python train.py --n_layer=14 --d_model=160 --n_head=5 --n_kv_head=5 --head_dim=32 --d_mlp=320 --vocab_size=2048 --activation="geglu" --norm="rmsnorm" --norm_place="pre" --norm_eps=1e-05 --positions="rope" --rope_base=10000.0 --rope_fraction=1.0 --qk_norm=false --attn_scale=0.177 --bias="none" --tie_embeddings=true --parallel_block=false --init="trunc" --init_std_qkv=0.0495 --init_std_o=0.0 --init_std_up=0.0495 --init_std_down=0.0 --optimizer="muon_variant" --lr=0.00642 --lr_mult_qkv=0.5 --lr_mult_o=1.5 --beta1=0.93 --lr_head=0.00821 --warmup_steps=200 --schedule="wsd" --decay_fraction=0.812 --decay_shape="linear" --final_lr_fraction=0.1 --batch_tokens=32768 --seq_len=256 --doc_mask=false --train_tokens=284300000 --steps=8677 --dataset="wikipedia_en"
MLP neurons of a small language model. Each row is named by its layer, matrix (gate and up: input weights; down: output weights) and neuron, and shows model dimensions 0-159. Each number is 128 + 24 x the weight over its row's rms, rounded and kept within 0 to 255. Numbers have three digits each. A neuron's up and down rows have the sign that makes its largest values positive.
Before each neuron's rows, "fires on" lists the tokens most often at its 100 highest values on Wikipedia text that the model never trained on. A number after a token or word is its count.

fires on: " re" 93, "re" 7
L6.gate309:098140121132112155144141131126160138123101128087123144150073103140130105126090124148107104102062151146170131143119118098122159118084131133124121160131142093105112130157106127134122175121137131163187150077153140143105116106111119153095104127140102152129091147163169100137106096172116137126113115170121126135128127145099084146118114139119097178129141125149108140141153128082118120180104155147138092097116119106159127160143121105153107105164113117106134154094173134149138178109102126
L6.up309:106142127111121116136116112130125154113104097111132125115154096110133113116078103111132142091114151100166125119133116137131090082169099098134152158128106138110111144116117101152092104162115109142144145128182129147146155138090100173083135138145076145142090099111143140177111107152135131141111139140160149105120115116142147100121093152078135148112094112166151176134177090106159138091094139130124133129117123138132115164132147165183124108130120087129075154127153147126127180125102129
L6.down309:135129104125125077136164136123157186091120114139128134155174137157132126110111095104148106132124098076123097152131110138130140132097168121073148117093073105088144136168134127096105106131144134118098121143116111140118136138113132130126088136152098164118088151114152108138102100095102124160123152143100120161120100180112075117134121128172106165146135162154110138096136152128094128159138106118128159145120127122143159158186141149137151120179111118087122104138160136122146122113136174

fires on: "e" 58, "i" 25, "ow" 5
L2.gate216:096139143100150127103110184118136132136190100146133148112118116151120081109118097113143141129089099114120125133101140099177181133130122104099134082163129117086084135137130129149097104141139185173135108110107112108154112147118166119123162150130121161141144111098082149139128138123142075141147107147150122091137126165078155130125118112114138122105150097128125090091108159113141124091111131119160139151158143119127154121106156103177104150142095112116111115160116122131072122140094136
L2.up216:083155136156175120131160137124123142113187147158129110118155137119084114108136105124121109097101172115116079168136174155166121123161115105107117146117139141167137161148129127188132090123077144138116131150118138156131086132140111126124090163123118143140132108112168132132093148135118119122116135099152082087149144125064162121109118109131109118113170161139140139151118135155120148124144172084148123123135122142099102106125135128082139154145128104135190154140159178118133139131129149
L2.down216:177118112104130131121082115123114141101117126114166132140140119099113126127109116165153095155127148202148175125132131130117115148097089140108094188111151149126156149118115115123124137137108079140125090153167145180145175141160107111140137104115156108130138172134142167155165112150116133170106137144095115148087136123159102114125151161139136142156124091146173170138090115097124113122103113124125155111121143121108146147091116118136141154133132118106148138069142123084163135147161149

fires on: "ri" 14, "st" 13, "e" 11, " and" 10, "y" 6
L8.gate204:115103135136130105134122113091147078111187169095129143171157155111169102106109136077135143099110092102117136112147149116148124116100124091104093109132160129102122156116125177168122109126127117146143127113137136158138170178103126134131129134129089147149139128112104138119093114105120165120162141155131125102147137113120121165083174158079134082118149121133164122124110137121127135166079113163138129118141125161149121111109128172124093149116097158132126161142091132134142179159089103
L8.up204:088155159108133062122121121136152106161146163163113120091132147170167139102114147107130143129145153121110112147149106099157108109106114145125099124112127161125086146115115120123136098174121187159116179127137145155167117135114157133091150138178100162162119137138115089119139133154097170111129124113143137164148136143135122119134145127098095149130109108130130144117151120117121153135128118110155110173067160130102098108100113130101172112144103123155117112124108114145077170158079135
L8.down204:113185121115161149153142108136117121120155123118137097115125108077073149116164112118134107167158121158131109136141126136094163146169124147120106150117167130120104119132112116130094125126174125099163109144114129090146131149159138137187139135131143105139140142100123126171157132128118121130123127134111105147102115138130122162151093123155153096150147086152094149160149148154099156108122121153116111103162115140090137132130129068129114129159149187111129108067100159151146069091159153

fires on: "l" 56, "r" 30, "v" 6
L8.gate93:125094129125146121146087121102108119131106125126092134085140104086148161165152137115106116115094097145120121155087109156134154141093150125148118097140167094161115115126129118147125126095056139106107137130107092118101191145119133109081130073122099125119137112114153136128145145169155146152117118166110156102120083122128092157128136196093137145125126124117076137169124135108140157108146143148107145138119113109077117135163100119112150127100166106091134129133147129139168159124137129
L8.up93:115134170135152130081152126147138164099151132118161135100084125151125164105187131144142143136119116079127101114107126099120174126128123146112127154120181132158114141154105147131087133165111120137143169110111153103116076131108129069115123158175158092085136135138103142153156147156140123168122141090153132117097106161114150115118076117127118152156146091119097106067121099127084104076155150152126133119128145109131132143100100136130132112146111149159136149118126121137110108152115127
L8.down93:149154117120166141145096171135180129117113160139146148127086115123132128139152088126165109105085096168155111123115121089135151131102153136126115167150128101131107150149113139095167155128174143131127108113130179104093116122095164115131105159077150097075108139148149160131166118098113135132106162093101103107146124097129110155138104164145132149197157118169112121133151116149093133107137120127138131116122125113135139140134152124177123138136140110168176142111090152117162117139143105

fires on: " The" 95, " each" 5
L2.gate117:132107094144131119104102151149155138149134148162129096142124118112132159181098098102116128147107129154152147133088124155157133110128172110129143134119085123100116141139105127107125143087115181142064130161140127139164121135107111148162117150133096096136144101170154110089114146090134144164118119122144090115135152089151099129122101153128141107109156115136124122158075114138135137129114098112128107149111142143110155140129133181116072125135143156157112184099123178122070087097109137
L2.up117:111122109143083130126096156121128141114186145124173125141116109102118164174118101090111087119131137117139169114154165118151125114142123150126176117103122116123153160115164120105175131138145124118128159112078103110153136147137160159129157125119120135130090094161160127114172139120137130113114147138152117169147104129134125077102124120129145113105150108126114115134084103175127151149069125146132113148077170120102157157149132158160144125112119148118122160136118192099101145088112095
L2.down117:173141122121155159125140139155105109155088162146103125125138133141129083082129154152139111115070099157113127135118119117098121118110145144141087116167109131106122102137092140116099111086122101113166109152139150101091118123162092119136131129093149100120133156080108153115102124068091119128149129126129137121115167115144154155157138142115113129150092116129096155133161133128113113138161181109124145111178133142138103126127115135127142167121124094103171078086103088148185120161159135

fires on: "lu" 15, "-" 13, "es" 11, "i" 9, "ol" 9, "id" 7
L7.gate106:090171155147124131127124158106118151091151141126135151131087134125128127119111110129136151126119123115152125124151175128124096160120102109130129064098129166116168167130161139138129167121124097157188116137111098115120112143134114086135144125108113110103139110079131150147124122115098094140107184114147089151140105091108155140105070101126151137115129104090103108104123168140144146113084068100152131127115134135168100124081166083143135120133134122086116173132097121122134114106112106
L7.up106:111140098165146150102132152149115166155114114089115134119132117129112148134149102121122100092128139146130150164132133080149108072144153104100159127123137132125148128143077108093134124113120107119187104106108094126140112098127143089107085144110073137138122133086087083115145166152086126125127082127081116165111119097131138118110070163073131108116120107091134140141139155149069129135098127105130128122124137132149125135127103133073157101135130127132179139138120126114119132098160116
L7.down106:132159131123127130116104147126137083100159125148130106114136119156142114182084129156088107099138121174143088095131127127159154155117118128075103106119138154148143125099146126143133124162128141164108146141096117112147130141123101105116148125133136101147117145121096140102188127137150135173106155126119108124133099132103112110098079092153106147128155155140162072086085105116151150156124098101154139165154100122101104172133117098165129150151135096144062114132148116141103159092106124

fires on: "ship" 44, " with" 42, " each" 12
L2.gate112:130114093161153136103109121099108160161142131175103092135115158168108127125099152117121142109152131133154156062122098096090115123082136118104159087146123144080133131112103117108082116112136127112143140154129108079172086146133121121152136143133109097111106120148090108086091147136120161117089131124110135157122124109105066126145106129121127098164131138129124118121131163107162131095149082117134145118143139108160121154077111185127104121138102090108157133151121152128098122130096149
L2.up112:108101127118105130147103134120157123108138163125133089144154157136083119125104121132174162140156138113105150134094097120174139111148149155131117164092150132104117145111120117153153156120170127129096150113097125102144129112156137135142113118130096084138098139163137120104087162124164147142141191151137121123091103137114098111097151131108146109164117106133134063165123198116106135109068143153140134108155096139141128129156096189126110139156131131149150098140116158169127115146136105
L2.down112:129124146139123098091143092101125122108128084123142126085112106116176139137154175136116106115097165074149127126124130135083182134106126128145114144133119101138144130143133098153097140129124120181167110120118143146148167106147150147117165106089117114113124101120142103181152109075143126131117124163139149141137137117110148160138156140130077154125131163134137134102049106112118137110156141113121109115094126126110130132122112110114127152086129154095138126148164100113186118060156129

fires on: "t" 28, "pr" 14, "br" 14, "l" 11, "b" 8
L9.gate78:144112068124133113102130131097152171148166101129149104111130136109115126103112128122107110081077157108108082166082140124148128112109113164117150093128122112168148115118091134124130129130110105134129165162111131131049124107109155146112124091123133126083143128071149150092100101086100136185141126120151145157126148088130115122146120124147126132122138108136119067142112127122157108109122128162128156148107086106135093128125083114176152130109165129091120117122133109091136131148126124
L9.up78:130136109127166147099167122113122138088147109127128118127124140096106091131108144168122127095122143133073105135131094131055161132133119164096101100181126145130135138109120143136149114119069117124135157150132123091095144120103132146135126133140111103116153086114163125083156153105107134137133122081107138136117148089140114122110185161102130104118102131172136122103143110125134078152115134121089102167140066125150151163112128105142189122133082128124145117161130138119164158112126145
L9.down78:128085147108096120126137143150129091146108154131170114111137110128097129119143134134082116172102089065169122131121136148058099156098108120136153150151119087117145158103107096160132151151161110111131138134112127114064116126084111097144123132085146121106150151159126083168093128114099141128119142180130154102137113152118145162116128123161103108119124138157117131132112102170125114101110151112172157137120088118119142122110115135092110097171121131152141136109101132126100125100132082

fires on: "l" 23, "v" 14, "ist" 13, "fe" 9, "ov" 8, "le" 8
L6.gate171:129127095086097111120181156133177145119155104131154116161154139108113175098108120092080108104130128126142121142147102120120126113128143141143098161132152131126086183132150155152192076096130151163123125123139094109153130165142115094135124118084111108147160114130111143138158133151096107122122134137085137154135129117120127131141132188130121129094100106157117108146163128139113109098140127159181121161118106119116102147143095131140133113086136132080155092119081120146133121076140117
L6.up171:124096104159135130134145151119140148114140142150113122175136106147116123163114103125084164139144135116090145096161145120114147169138138153139152122144150212138138138128102136131161123117101114158131133153128133160096121164091129163108107068131133095117139179085092145141151155119152128145129145171108100160100113094138114092162132096123105149117107102121097115104143118110124132123097115140097155124081103131084167142063131138140137154130143153100117134179110133111142094108113137
L6.down171:151127154140131100176135151192123128120100080139170133086183114122089147115152122154137178134099109141124138130117121129139185145135110140125107108180152084157113118126148163166068120128188134183071135135141099124118116111101130106129141142120135140069105129148128139141143154129135114150118127155101121157145121128109123142151137103071106144124134145106136118116140117156102137121158138114121150169127096100161097124148132117157142146161089116144124128129110101102137098130135156

fires on: "t" 42, "l" 18, "v" 17, "et" 12
L7.gate237:098143147144127137113130140096111139107125076110092151117157111115113151111129130106123152101100131098060123140115142130143158186161135148131100086172122112121097124118113135123109108124123117138138118097156091126118119106086105096110089077126103091129087138122112130117135113135112142082102134150119111091108132087139157087173097110141133176099128099094107095124130129156143148139160167146117150181139161136116132124122100135160159141123168147103150126085127121185135121124160118
L7.up237:168146136154160102129147127115155152107119076165116156142162171081081182092142103098130113114109129147131113137109141114081101149121126130155113111166126156135141111098124135135122115150119075132080157124080109158128119134137114107114145106118163129162108157129124150113151131123150107157122117141159118164127125105183105125127101175180134144079130082154141113099127118103125105130132111082119114147110150101137112146113104111104130125152111085158146146142115110099104140081098152
L7.down237:145108105129111123123127149144160114171144134081133149127114096149110148107155144157134152163173094118125110118114143129122139146198133134160124137155104123122084140142129135138114147116087132129033145125099141129104106111107094078119100131106111095102118161133168154091122108113117183144137169127113131134080138170137115129164124191128111119115084138134099093130156130137119160117146166137144113140140104110149133121136153091157126160168120130134141143138125116151154128139166150

fires on: " re" 29, "s" 28, " person" 6, " Re" 6, "ide" 4, "ition" 4
L11.gate218:100103135130137135126117092128161124142101136143130141145129121100137102140104087103093118102125084120139151154083101086114094165119141142100139160156087092109136154136118157109061109097127157141139122116156117167150151105153107130102149141172103148141129145139147095132108115126120108109126123114190113082092106112107123086138140140124136171082109126109132106153117114121171118126077111151132134115120151144163122140100157148179126145092145105112108128091140196130142133116132094
L11.up218:120104118152126112167138100158193141143129086140157180101106106149125112131095106092145160117124144123101139149144130133159159157130137141129167127131097112157138121115133120135153122127086153165116147115163109129138124130121125107113132131134124129130121147096131123136113126140105097150065153105107087130076076124080084123091123100131132094102151203114144142144148122176103116138139116105096166107145088129097122141127090120156140141147085107129117115140167116093162142149099112
L11.down218:117120089094140120079136128138130158117127140100077167164148108150140136125110134144147084152136144079121148151133173090121145085124122121128116138124141112128084154144113145133132123119154115096125123129121141082141122110115120130102102110114070122144130169119147099111107067088144136122148085097111110152166127165144138080134097126137133116167153161077114135077157145103102088104114103144143088146131104106146163145120113106109142111114142135126097141157141177157175117113122121

fires on: "on" 24, "li" 15, "e" 9, "u" 6
L8.gate252:127109089089127102139118115139134111092102119109105146152149081097103089099106085105120100169053110132142157082125118125102129139139106106121107133133116126130071080121137107102123126078125153144115084113121098095082131167103112105134145120096115141157139107163108168122089120118135155148140124132145165132139089122079158152090127153145182111098154136102153114115123117126105119150118164092119099154119144143136111080105129114155121124143134120115129118104088133154135124129109147
L8.up252:175114139139122073125131167138164146123126119138136161094163158131111118146128113109107120139099124124099096169128168117111148150175149144141108125128169139102145148158105112133075081095123132136132101129146134121134118149102084128069123120153091181149125135170113125152087111193089135145115116137121124083098152086091161124090097128158104156157145135082126115109151129100175150105124133139146109143141131145117103112116117146088111130132153149106129138151098141117137113133117107
L8.down252:173102104140147105135130079126105149135136140125137145151136134178105155127139140147174116172103132112168106131135111143141158123135122157138125127166081098157122158114134154143140145127138148147111113107105142150123154106123119111142144097136130129144109116107155126167093094178165126105112100122109124138171110113132123138137125165089127162136156079167138150115148126118121146162161101132103070115137155165142152130110123091116169142125137174176161106139084176137083155141134178